Part of a small language model's weights.
Architecture: RMSNorm before each block, rotary positions, no biases in attention or MLP, untied embeddings.
MLP neurons of a small language model. Each row is named by its layer, matrix (gate and up: input weights) and neuron, and shows model dimensions 80-175. Each number is 128 + 24 x the weight over its row's rms, rounded and kept within 0 to 255. A neuron's up and down rows have the sign that makes its largest values positive.
After each neuron's rows, "fires on" lists the tokens most often at its 100 highest values on Wikipedia text that the model never trained on.

L5.gate156 [108 157 101 119  58 183 143 131 114  89 154 112  94 118  90 150 123 134 125 128 102  85 120 111 115 153 152 134 111 144 163 130 147 146 127 135  92 147 126 161 163 118 128 133  75 144 130 152 171 121 140 123 123 133  76 110 130 176 115 151  94 120 102 156 102  87 122 105 163 136 127 146 173 178 156 124  96 119  98 130 134 119 133 159 110 152 132  88 135 119 151 146 128 133 170 117]
L5.up156 [153 105 127  96 136  98 135 153 160 125 124 134 139  96 110  87 158  96 117 162 154 120 113 168  82 134 143 121 167 134  92 129 141  99 125 162 167 154 155 104 131 127 116 134 167 148 114  98 141 162 136 123 134  82 153 100 120 127 162 110 139 143 139  93 158 104 117 109 123  97 134 152 148 117 130 152 120 120 138 149 160  83 101 111 150 123 131 108 157 127 119 157 132  97 142 160]
fires on: " |", ";", ",", " 0"

L5.gate311 [119 128 112 150 101 100 120 139 127 127 143 133 120 158 132 168 133 122 162 149 179 114  99 143 138 126 147 123 134  80 117 114 137 204  66 126 153 159  93 116  89 119 133  96 148 121 137 101 161 154 110 114 124 129  92 154 129 125 111  95 158 143 116  99 113 125 133 117 131 143 122 111 111 139 134 156  87 139 122 117 145  86 160 138 106 132 137  91 146 144 106 146 120 153 135 103]
L5.up311 [106 160 126 145 105  93 116 154 119 144 126 184 127 116 151 126  90 109 102 101 154 136 118 116 164 125  97 175 126 113 150 109 160 109 101 112 113 134 154 188 118 151  96 117 157 132  94 149 100 118 114 141 144 110 118 149 116 172 112 161  92 156 109 104 152 139 123 135 146 137 112 109 130 131 123 121 121 148 159 139 144 148 119 132 128 168  95 122 143 112 108 142  96 127 140 119]
fires on: " and", ",", "18", " or", ";"

L5.gate486 [137 123  91 111 147 121 135 106 118 146 166 129 178 133 125 182 141 133 136 148 107 102 176 113 107 135 161 112 147 165  88 151 150 137 109 133 139 132 144 111 129 136 160 109 149 122 140 135  90 147 137 125 148 156 114 111 161 146 112 152 141 176 110 130 158 131 155 120 151 136 106 134 145 190 133 169 128  75 181 117 138 111  88  94 120 152 162 149 122 129  87 159 133 149 126 128]
L5.up486 [147 131 124 142 155 101 146 116 183 103 130 145 183 149 125  77 100 141 167  92  81  71 114 116  87 119 152  69 152 131 144 145 117 132 157 115 147 188 113  94 112 126 106  86 121 107  94 111 110  94 146  87 143 152 131 142 121 121 160 181 113 103 120  98 137 149 135 115 116 156 115 117 140 108 140 106 109  98 170 128 182 139 117 153 124  94 145 122 130 147 111 133 141 166  75 130]
fires on: " |", "\n"

L3.gate94 [116 121 151 131 134 132 154 110 117 115 131 187  91 143 148 126 126 123 140  93 129 120 109 144 139 156 153 114  95  94 124 109 139 134 158 115 115 154 134  78 127  90 116  88 120 133  91 156 112 116 114 168 139 127 130 110 188 151 146 150  96 120 146 146  94 102 149 118 125  61 114 148  87 105 122 178 118  82 171 136 116 136  64 126 146 151 145 139 201 139 145 129 111 128 117  94]
L3.up94 [176 162 115 120  92 110 131 105  98 114 146 105  93 150 141 155 143 142 140 120 130 102 142 156 171  82  94 147 122 157 120 139 127 143 123 104  93 126 135 121  94 132 121 112 141 150 110 149 142 152 140 109 127 108 128 144 108 135 151 126 118 101 119  80 106 103 133 103 165 138 126 107 125 127 133 125  80  79 178 130 112 100 130  99 148 110 136 116 115 102  83  83 150  79 162 138]
fires on: "\"", "'", "\n"

L5.gate185 [113 156 126 132 145 135 133 145 122 100 158 136 104  91 141  73 121 107 141 133 157 118 135 117 132 134 159 138  89 127 150 107 173 155 125 111 121 176 153 110  98 109 167 132 152 120 141 132 111 137 137 116 105 140 101 127 116 103 132 128 139 124 132 119 126 105 126  80 119 101 155 107 166  96  92 127 135 179 101 150 112 117 123 140 108  93 135  92 140 157  97 138 100 161 126 110]
L5.up185 [ 99 130 101 113 143 129  96 151 124 139 106 150 130 146 166 144 151 116 110 108 129 135 139 111 120 145 181  96 150 125 125  84 175 164 106 188 125 125 188  90 146 135 166 143 135 124 122 123 124 127 103 133 115 122 117 139 130 150 112 154 127 143 100 123 124 133 165 102 133 152 130 109 136 149 116 121 110 137 149 137 148 118 181 171 135 172 163 120 175  95 151 129  67 130 118 116]
fires on: " and", ":", "–", " inc", " or"

L2.gate259 [129 132  91 134 134  99 138 152  80 153 124 112  95 103  96 122 141 161  71  74  77 146 126 152 132 136 118  90 113 102 127 155 129  82 138 156 101 137 157 102 145  83 114 121 104 149 104 108 113 119 116  84 111 143 164 121  76 108 117 123 131 134 144 144 122 137 105 166 116 151 145  86 126 104 144 161 122 151 138 142 122  95 152 131 174 139 145 158 109 123 135 141 128 133  96 148]
L2.up259 [ 99  85 154  81 110 139 138 138 137 109 134  95 157 165  90 126 153 111 142 122 148  94 122 159 134 128 100 128  66 118 133 164 172 109  99 148 126 141 102 120 127 113 127 125 121 128 107  98 138  90 121 115  97 159 133 130 154 122  89 121 141  78 103 122 111 166 180 109 130 152 127 106 135 110 109  99 139 173  93 114 150 131 126 133 150  89 108 137 116 141 145 149 153 125 154 132]
fires on: "H", "L", "D", "B", "U", "W"

L3.gate73 [119  78 172 133  99 144  95 142  94 102 147 149 116 161 137 144 142 137 108 127 137  99 105 129 185 114 168 142 115 135 134 101 104 191 158 115 131 128 150 126 114 137  84 107 110 112 143 140 103  88 112 114  70 132 158 144 135 166 127 158 127 148 149 145 111 112 112 112 114 127 146 161 108 168 139 129 132 181 152 152 162 119 194 156 144 130 133 179 134 121 117 140 176 145 160 174]
L3.up73 [100 161 122 165 123 158 112 119 132 137 143 135 160 140 137  97 109 127 104 131 134 112 128 139 142 138 135 173 114 128 111 115 134 130  81 138  81 121  75 117 146 161 122 154 153 107 136 118 123 137  94 143 101 129 192 125 112 137 121 112 149 174 133 164 113 126 121 152 132 163 148 139 130 194 110  99 161 161 114 119 151 137 138 162 140 150 126 170 109 132  76 148 142 144 165 152]
fires on: " |", "|", "-"

L2.gate386 [141 109 136  97 172 140 137 166 109 135 161  95 153 117 127 116 115 146 127 148 104 140 105 110 137 111 168 139 108 100 148 122 167 136 132 134 146 127 169 162 128 118 122 103 105 100 125 110 117 101 200 158 121 182 118 149 177 109 125 140 139 138 109  97 130 145 106 117 125  85  90 133 118 122 125 136 116  94 113 115 102 149  88 120 126 155 120 107 152 120  89  96 116 110 181 117]
L2.up386 [142 136 143 108 134 124 149 129 115  90  72 137 118 121 135 120 122 113 164 139 104  97 106 137  84 126 162 114  99 147 128 147 123 156 153 109 137 121 147 149 162 132 165  95 112  70 133 146 157 113 120 115 173 119 160 162 136 103  92  98 141  95 125 131 103 154 115  98 129 126 117  97 145  95  99 126 134 126 166  96 156 115 197 130 125 172 100 150 148 109 125  87 146  89 138 128]
fires on: "\n"

L2.gate460 [135 134 140 146 114 148 139 135 142  77 113 147  91 150 122 128 119 111  87 159 154 111 163 135 128 134 147 110  96  93 140  95  88 154 118 140 133 144 157 144 111 112 121 169 124 107 111 157 123 162  89 136  68 104 109 155 111 151  89 125 128 134 131 145  93 107 152 132 157  94 144 160 100 116 156 128 136 121 100 114 182  68 129 142 122 127 141 128 131 154 168 131 115 141 108 114]
L2.up460 [111 112 161 140 115 124 101 184 135 174 127 100 101  80 124 133 107 138 117 128  74 127 125 125 120 138 125 147 142 141 127 151 109 132  99 165 149 120 107 147 153 121 118 100 144 101 139 123 127 126 119 144 153 175 162 115 106  94 108 145 157 107 145  99 147 145 141 103 110 130 119 141 125 125 126  93 158 144 120 145 199 171  83 144 109 151 125 186 139 102 128 114 154 145 160 124]
fires on: " rec", " rel", "rec", "-", "t", "Rec"

L3.gate496 [114 157 131 105 122 111 156 111 115 144  93 151 125 100 100 135 161  79 135 150 175 159 126 117 147 124 118 121 150 186 102 168  96 130 146 159 129 113 151 151 141 123 116 154 148 130  99 113 116 123 106 128 175 136  91 109 132 160 129 127 112 139 127 119 140 135 101 113 110 137 115 151 151  89  98 117 152 107 121 134 133  91 150 139 108 138 101 106 135  91 152 120  85  94  83 139]
L3.up496 [112  99 129 176 110 125 122 109 174  88  85 127 180 154 106 118 143 116 131 118 116 117 145 114 134 106 125 123  96 137  96 163 117 113 142 161 135 132 148  80 124 166 139 157 124 117 142 123  75  89 109 114 124 154 134 124 107 148 122 136  84 149 118 130 132 125 110 120 123 132 124 157 165 122 107  90 140 131 105 123 159 135 114 110 123 105 142 140 126 128 116 143 112 148 101 149]
fires on: " /", " 1", " footballer", "ese", ";"

L2.gate290 [ 90 145 134 104 150 147 127  91 130 148  85  77 100 100  99 128 130 125 179  98 155 143 148 149 143 178 134  81 113  97 133 124 118 155 161 146 172 102 127  70 133 150 114 122 125 135 126 120 104 115 104 107  92 130  95  89 137 154 155 115 125 135 154 107 130 122 159  96 138 120 168 169  91 115  88 151  94 131 163 142 127 155 159  74 146 136 115 156 127 118 113 131 104 136 112  66]
L2.up290 [153 145  89 149 132  74 106 126 151 151 101 138 153 102 120 142 145 151 172 119 131 121 117 162 103 100 129 110 154 176 126 144 145 122  88 136  98 113 141 117 152 157 115 123 117 111  84 137 127 107 166 131 141 136 121 178 136 135 109 137 130 112 108 132 125 147  96  87 141 112 132 121 153 112 145 154 116 143 146 112 141 142 141  86 151 108 123 123 113 120 101 128 107  94 158 113]
fires on: " there", " people", " There", " it", "\""

L3.gate67 [104 149 160 126  82 137  94 149 100 111 133 102 182 113  85 148 149 140 108 116 138 130 154 106 105 115 118 103 108 159  86 120 161 154 154 120  64 119 132 101 138 113 155 151 109 103 102 163 123 117  98 124 151 129  88 139 109 135 115 109 108 148 104 128 165 124 171 116  95 124 135  79 169 134 136 106 139 140 141 178 120 105 172 107 162  90  92 118 128 133 180  98 134 145 148 118]
L3.up67 [137 114 115 116  99 110 154 111 117  80 108 132  87 156 134  81 127 115 148  98 106 101 150 124 151 132 175 115 145 155 153 153 123 125 144 181  93 180 147  93 135 115 111 171 130 104 135 173 102 123 144  88 128 147 100 126 129 106 144 110 140 145 107 132 120 120 139 116 129 150 146 124 125 136  99 116 114 111 139 115 144 150  85 153 142 103 114 154 153  98 126  84 108 120 148 116]
fires on: " She", " ste", " gra", "ea", "l", " cat"

L5.gate231 [133 134 131 124  91 187 131 136  97 112 126  89 154 157  90  94 155 127 138 115 121 145 121 136 152 112 118 132 135 116 144 133 106 136  96 108 142 114 145 137 108 103 110 120 132 139  93 134  89 101 133 164 150 141 104 142 143 139 144 158 133 117 137 128  83 119 117  99 152 159 143 131 107 110 161 129 136 122 166 135  66  93 138 109 147 162 136 176 162 155 177 113 163 178 162 133]
L5.up231 [163 165 112  99 141 171 161 140 167 126 161  89 111 166 142  55 154 126 172 129 135 121 130 177 129 122 115 155 148 119 145 118 114 135 144 145 102 132 161 101 116 103 114 153 125 114 135 108 110 106 117 121 140  76 115 137 134 129 139 149 109 111 139 181 132 148 114 133 131 140 115 133 118 133 117 135 118 114 128 128 129 131 133 178 117 141 138 133 163 166 139 136 151  96 143 167]
fires on: " |", ",", " based", "g", " special", "="

L5.gate83 [119 140 131 130 133 125 154 143 133 123 108 112 113 106 104 128 145 110 189 122 114 112  37 115  95 155 125 125 128  94  95 101 132 172 126 148  86 130 140 106 132 158 160 156 140 100 113 140 128  88 170 138 153  76  98 118 108  81 133 152 132 112 149 153 118 106 128 102 148 137 129 113 137 132 118 141 119 176 163 129 108 137 141 146  83 100 160 116 136 157 112 117 108 164 128 159]
L5.up83 [122 100  98 116 117 119 152 188 135 154 130 131 133  90 148 165 135 113 135 140 176 134 121  83 108  76 115 142 140 120 153 132 113 144 128 118 158 134 153 130 132 158 121 135 128 139  81 110 133 147  92 128  84 138 142 105 112 100 144 126 121 116 169 128 154 155 130 151 131 102  94 142 154 131 137  95 158 124 115  98 105  82 156 163 121 133 145 138 105 133 121 123 126 169  96 127]
fires on: " |", " or", " and"

L5.gate7 [118 103 101  97 139 124 175 121 106 134 118 142 108  96 108 147 129 154  93 133 134 127 133 123 101 165 130 131 142 110 115 144  91 112 153 101 120 156 156 172  66 146 170 165 143 105 136 129 109 116 142 145 110 106 126 145 150 130 120 134 145 116 112 140 132 119 189 169  78 103 154 133 137 139 118 139 126 135  99  75 142  68 119 165 135 160 121 122 127 124  84 110 134  74  97 119]
L5.up7 [ 99 119 145 162 117 172 137  88  85 143 158 107 146 154 124 144 100 125 156 134  96 136 122 139 163 158 127 118 126  85 131 176 151 127  86  81 129 117 167  81  95 129 127 110 135 137 132 144 114 176 126 108 153  97 117 127 143 138 131 106 114 117 147 131 125 147 136 145  95 115 103 141 119 160 174 134 111 103 136 125 151 106 115 129 126 154 155 150 116 134 141  78 158 102 134 107]
fires on: "ti", "yp", "iti", "it", "rit", "vis"